config.toml
qk_norm = false
parallel_block = false
final_lr_fraction = 0.0
max_steps = 5825
MLP neurons of a small language model. Each row is named by its layer, matrix (down: output weights) and neuron, and shows model dimensions 314-409. Each number is 128 + 32 x the weight over its row's rms, rounded and kept within 0 to 255. Numbers have three digits each.
After each neuron's rows is what it responds to, as a language model described it from the Wikipedia text at the highest values.

L9.down1664:140150069150117132128135049136091143171158065137115109109110081125200134108156125079089185194110105152096134121112101196147091145085095163094114105126091147131131115091180221124141149112127174146114179132169142139154181123097095129106109103098189130105178122123139131219111117094192160160
Responds to: Government and legal offices. Tokens inside names of courts, legislatures, offices and legal acts in political or legal biographies, e.g. Court of App(eals), Senate, Att(orney), filed, pass.

L4.down848:156138186125174199197151066114126208105147084157120153153100168120146093118124092137114148151131141149180142141131145137190108121163179140096081168127105124108081124144114058122119053166165182089144123161165131133112144156120093087131127123109118104044163158076139097161146131143153116101
Responds to: Dollar signs, sentence-initial In. Mainly the $ sign in money amounts such as US$2 trillion, HK$15,672 and $425,000. More weakly, sentence- or paragraph-initial In after a full stop, as in In 1971 or In her search.

L9.down1171:173122172150199180133137102164112114155153104144100116052143142081111110131095157076098099163122117127099138111108167059128146159138092124126180138117162117109079097152117077139187104134062139081102100148174126112149111119106167137165077132118168089145108153100167167123164172145100114143
Responds to: Possessive apostrophes and word fragments. Mainly the apostrophe before a possessive s (Women's, museum's, Greene's); also mid-word pieces after prepositions, like mo in atmospheric, or Common.

L4.down95:163132097125137146139081177103056077119085145108156132115167096116159144143147097057090123138160150119120157132056144128098113185124139113128061134161127138165079121128151083109111135070119139124113151135124110197123094118144195165135092162152140197117141094098138141133143096154120119119
Responds to: Leading digits of numbers. First digit-piece of a number right after an opening parenthesis, pipe, dash or preposition, e.g. (14, |18, in 1850, 2013–14.

L4.down1386:131094109128101128188167167128094132107140115179086079148131134130128140163120114157131140163125134180133103053187185118192148105185156124104118106127120139183151066105093129135136093102130174116170188105160136097097160112120145185080072159109131165116165197102135100114124148143141128153
Responds to: Mid-word pieces, party names. Middle word-piece fragments like ta in substantial, voltage and interpretation, ated in irrigated, plus proper adjectives such as Republican, Democratic, Dominican.

L9.down1784:092173072058179138109156160160097145189167149131091174075083141077098114122095178153118165169149131098161149087182132198145092133104179170087127084096109149159152099127109135193153134094129105153146133152122171145168110165107158148142107098109141116083090177121163188137119050103087159128
Responds to: Modifier before adjective. Adverbs and degree words placed between a determiner and the adjective or participle they modify, such as most, currently, newly, -ly endings.

L4.down217:142097079121133171129102171122100151111156184133175096123150125141094121124117102107168111146186153077083169114145149149106148173138151108153122104113107151126114144158163111156117124153120133095143077092122141127117072127146146070129132151074109166129072125151139117129135098090139153116
Responds to: Anaphoric pronouns it/they. Third-person pronouns it, they, them, its and there, mostly sentence-initial and pointing back to a prior topic, including word starts like It(em) and There(fore).

L4.down645:080080164092157087144170131078135103117137123145115175102153147063120104126155086148097150111168158188135120149090116102097130126107148113115112194177116169163173129163122144089046168067082172139154177134092149110123115180133175027199107188166153144133102170136174044195121168155069123169
Responds to: Mid-word "part" fragment. Mostly the word piece "part" inside longer words such as département, apart, particularly, counterparts, partial; also other mid-word fragments like da-ting and p-uz-zle.

L4.down346:140160080146133093163127177088070159160175118068136128118128140173150044126156118141118155143156159133124154147118132066111096130152098117148124136140121140150062137120164054160142159103101101202124132149138148157180079121196162102168122166172168110146163122161102158130069125149146179192
Responds to: Clause-opening "when". The word "when" (sometimes "if", "until") opening a temporal clause, often sentence-initial, plus scattered table-cell entries such as "–" and team names.

L4.down782:074140179159146137137156116146132093054160102109125121205079119130143127172101154122147155078147139069104052147151163107197078164130162155145139172090094128077125096124108118109086071139166166078157132077107157112165105086084151098118099191064196062123154114104111156151133146141178131134
Responds to: Large number magnitudes. Magnitude words and digit groups in large quantities such as billion, million, thous-and-s, 18,700; more weakly, mid-word fragments like se, xi, and.

L9.down564:117155166144099139139124138108186095124125052128123138129170152112156131101116094122125146128110153097162133151181170075101124092108122107105094101138128152108158147126143177100143171110124138104162160088096158147133138128138202077123079139106190117104130172145101181117158168196130147170
Responds to: Mid-word and mid-phrase fragments. Tokens that fall inside a word or a fixed phrase with a predictable ending, such as the g in photograph and bibliography, of in Board of, or a after converted into.

L4.down820:101097103130144119159136152128115149159091115194125198162120124122113161182138109108108071140128086144089124137163131135171107153179137124139156063172175100122076150086063177153109162162141073100105117138162138198122126210065159110105068163120136140145126116155147117168152145104186133105
Responds to: Activity nouns after determiners. Word-initial nouns and verbs naming an activity or undertaking, usually after the, his or their: tour, escape, batt(ing), rule, search, operation.

L10.down792:115147146153133074129076162109072128098129116158176152161087124106174147160111113133150127171093110159159078111199200208168140166145116149141123120145152122133143160100121172186112084154175211138124103168126189124142160176135117133138113142155120120095100206178086122113147122113137113166
Responds to: Person name completion. Fires at the end of a person's full name, on its final surname piece (Branch, Kelly) or the comma or parenthesis after it (Freire, Turse,).

L10.down1779:160145168157126159109146137110096126107165128147099123112196148123175126069084128101151117084121170147178178097151209144135118162123100126141191123129154113118169133138130160156115151147120159080130106177100094171118169129103100134160071102146117119136139184097121138158168118101121105227
Responds to: Table placeholders and markup. Dash or blank placeholder cells in wiki tables (— after |), equals signs in heading markup, and modifiers like more, rather, -ly, ever.

L4.down1105:156151134151156104150108128178119175100110080153109129146149102085132106123118124099179139155155147075163102182111181175154065095110177095194151123147145147101077086181132046111032137086130109084083129114140159103102036147096181154133160134089139113073178170164103121138091132122207109134
Responds to: Loss in result tables. Mainly Loss/Win at the start of sports results table rows (Loss | 0–1); also first pieces of split words (w-itty, ang-ular, exp-orted) and Be.

L10.down391:138144148111138146099111130089120139116134109115113129129133184161135115105105128104106175170161148122081111108132140114139138107115129142094142108096084104133094065120138152125106144149146146105157120187114169147119080160150161135064159133152092130088163107153119163140134106122159105086
Responds to: Currency symbols before amounts. Currency symbols ($, HK$, £) just before a money figure in finance and film box-office text; weaker on other tokens preceding numbers, like score dashes (0–1), plus signs in stats tables, colons before areas.

L4.down309:112094083086082169152070096150111121104098089136150123104127170074117102096129090040104113153111140142109178128154134134106038159096122120128052203110141130157122105126144213138163153133134118132124112117048173159134128095120110137074163124125128157130145110107094142167155091057210153206
Responds to: Parenthesis and initial fragments. Opening parentheses after a name or term that begin an abbreviation or gloss, as in Device (HUD, Equatorial Guinea (incl., and the first letter E of acronyms like EIAR, E2PA.

L10.down803:188132081147128112119104104135109173165146191162150106120133126134151187158176142105120099074135166076071143228122165156152158169200157064158128139161164162176141140119121155126119146155086168084120096185150194157185114184138136118182142171133156131128152146115113111128085076147162090108
Responds to: Word-initial fragments. Opening pieces of words split across tokens, where a continuation is expected, such as counter(parts), Part(y), co(alition); also = in wiki headings.

L10.down1737:178120149177164104162099161065069120077101127124179058123113114149132074099119125077097114104147131218108131130198096122113132171132127160118141156187094097179109155177167074073079119158125149219103143097114128149184112136124145175132097175139177198155186135120135177131106174101160107140
Responds to: Numbers in table cells. Two-digit numbers, mostly 11–20, opening a table cell or list field after a pipe or comma, e.g., days in dates (16 March), scores, years.

L4.down307:061142158116149113126113120130134143170090173104111122126166170123119180142165102195151148091094168078095160125082070151093134081113129151181092129202156132071133145110105083150107100154141121149085156096066150172126105170108181149129138110137093110118123164109114158133083131170119096100
Responds to: Sentence-initial quantifiers. Quantifier words like most, some, many, all, mostly at the start of a sentence or clause, e.g. "Most of the temples", "While most species"; weaker on percent signs and scattered name pieces.

L10.down1042:146138099110151138184132136142152147105088178094098139162166165070140123086158130121093076177100107168082139113118107067108061125143149076197079091081112149141107136138130129168129109139102148184164099117119131121103063146133097136122068100128103124131124094160138135133166138105067216146
Responds to: Noun-phrase continuation tokens. Tokens extending the preceding word, mainly hyphens in compounds (serotonin-induced, iron-poor), relative words after nouns (that, which, who, when), and suffixes like -ly, -s.

L10.down642:117142200151107125175146066155100162111069165114135150136142192125140133073145108152161139121090166146108125200176085095119087079095135109120114123152177168135076079152092104127121188142189133158097068158161113156114157115080142134148109149145117199090123126100118103138133153092130077044
Responds to: Word opening a trailing phrase. First word of a phrase that follows a comma, period or table pipe, mostly quantifiers or participles (both, most, some, known) and numbers beginning a table cell.

L9.down315:172134079153118101108126076130144089150102126085112113144101146115107189168138108146104141153095139123135205118104096095070068176137102135154120134104115156128133098141121114086143154083177142099128089118158103136056202142150174116162114139154132123082137111143140160142076155171138139176
Responds to: Infobox age parenthesis. Opening parentheses after dates or values in biographical infobox fields, mostly before "aged" (Died: 1 July 1671 (aged), height (6 ft), plus field-label colons and blank lines ending infoboxes.

L9.down1723:111179148120130130157150123103134133094117089177103142102167151139136160099117082116123139151101161069168099159067120231176094130109102156142090153075111141079129096141155126168112173153075139109106083177165153148158120109095132128088134120062191151089098083145149141093076113115128130125
Responds to: Quantity-introducing tokens. Tokens right before a number or amount, mostly "of" after measure nouns (a total of, rating of, capacity of), colons in stat lists, table pipes.

L9.down942:113113134100135136166114097093115146144179077154095136065121085189140118041124136139113181157087107155157120138125112178082119184096168136149131168128153174128160094121152138154116142108128127102161146131137123119128157119183116119114112120159118085200126134135092105129137155064086149151
Responds to: Boundary after proper names. Punctuation or line breaks right after a full personal or place name ends, such as "Beijerinck," before an appositive, a year, or a list separator.

L10.down1457:162088181099111108154057092158140160122172119141137175108160086098095099162183180105182069157129153173128134050144118130101116117153144124131099129096136114142157106094100133153087110065094152167158124125071116163155076127167150112102145095107127104096150099137125082080205123089142155142
Responds to: Clause-opening subject pronouns. Sentence- or clause-initial subject words like it, It, there, I, often after a comma or opening quote and before was/is/'s; also first tokens of table cells.

L10.down1095:129068106099120149090114145133137194125131199170131157140178081178181129107152175136107171090123165124106126145164173196153100134150144072146161115143140069150180101113134139149074152174135072134115192077157137151131108153103150132053123180079166093122172161094117193120122139229168102183
Responds to: Narrative action predicates. Main verbs or verb pieces naming what someone did or suffered in event narratives, often battles or escapes (besieged, wounded, flee), plus clause-linking which, but, and.

L9.down1512:164088140031084144160063155098116157082140095122106178081160222123112104135144119135117086139181186176110172103118159157144097137146086129123129098144120128103136126066133132104121125145138093132122096164118186179132029128150232107079147117115121142127157080193124112104125086119093100171
Responds to: Clause-opening pronouns. Pronouns and relativizers opening a new clause, mostly that, which and it, after a comma, period, quote or parenthesis, e.g. stated that "it was.

L10.down12:156137080145109130174150135121096128118151071107123108061181067076092101097120093073149117090172206101093130112144177131128112064106093139125154099143125126115133123182178135132154184139209172080133089173137172167151087133124144116135207081146170142128118142099073178181133138157143201118
Responds to: Split word-initial letters. Lone first-letter tokens such as p, F, G, T that begin a word split into pieces or an abbreviation, e.g. p+aced, p+ppg, T+D.

L9.down930:097158166165139104161101100105122157146113114118128121115106089149085086200109106180167097145123136137149082080126117075061154089167177120084055114098107147119108123105161149149157155112174142118087133096158093145112146184119139129154141048134142104079154081107119163150107160098130098157
Responds to: Copula after subject phrase. Mainly the verb right after a long subject noun phrase, often is/was/were/include, as in "Another difference is" and "Among the tracks were"; also table separators.

L9.down1682:146127147160141114148116065045102085112115109109155130166121163097073137163138141097142096110160164118121158090193124106157141255178145040102118137170123103106145093103159081136086175103118118171131138111089133165124089091105172077125146116118129219141135108037125186122126200130116081133
Responds to: Numbers in data cells. Two-digit numbers, mostly 13–18, appearing as values in tables, stat lists and coordinates, such as "| 18 |", "OBS 17;", "66°43′18″".

L10.down1081:167176136166164137171104149152136093124143110116071068122131097083138108131143128130118114191156127148077161161189084056137187109125131140134112100067123177149120152085131157171129174133113166094158195204153161176122141161189119137123078130129111087122160165097130147151132162128135138148
Responds to: List breaks and word starts. Line breaks closing list entries or preceding headings in people lists and bibliographies, and opening pieces of split words such as bo(tanist), multi(medial), up(rising).

L4.down318:180106080102123161128166107080096156073147098124144099127123160064142150139141124062110130167085125144181124130173122164085146057107163101122104120170108126089124116109086130139126151128102126094054225110227139066145171093131163107173131117100156141100141174131092134129142102075170144129
Responds to: Word-initial "bo" fragments. First subword piece of a longer word, especially "bo" as in botanist, borrowing, booster; also m-ascot, dem-entia, and digit chunks in IDs or coordinates.

L10.down1368:129155119154148111065129124145101091062171100090119169121188140162159168164127084175107134123097164112116072155083142109082128129119167132138106136074082131139068134104114124164142076132117142119108088146149131118108109073099145116191184163131110111123100121071076110099178062097109142079
Responds to: Before a number or quantity. Function words and digit pieces just before or inside a figure, such as population of, length of, cost a total of, 1,000,000.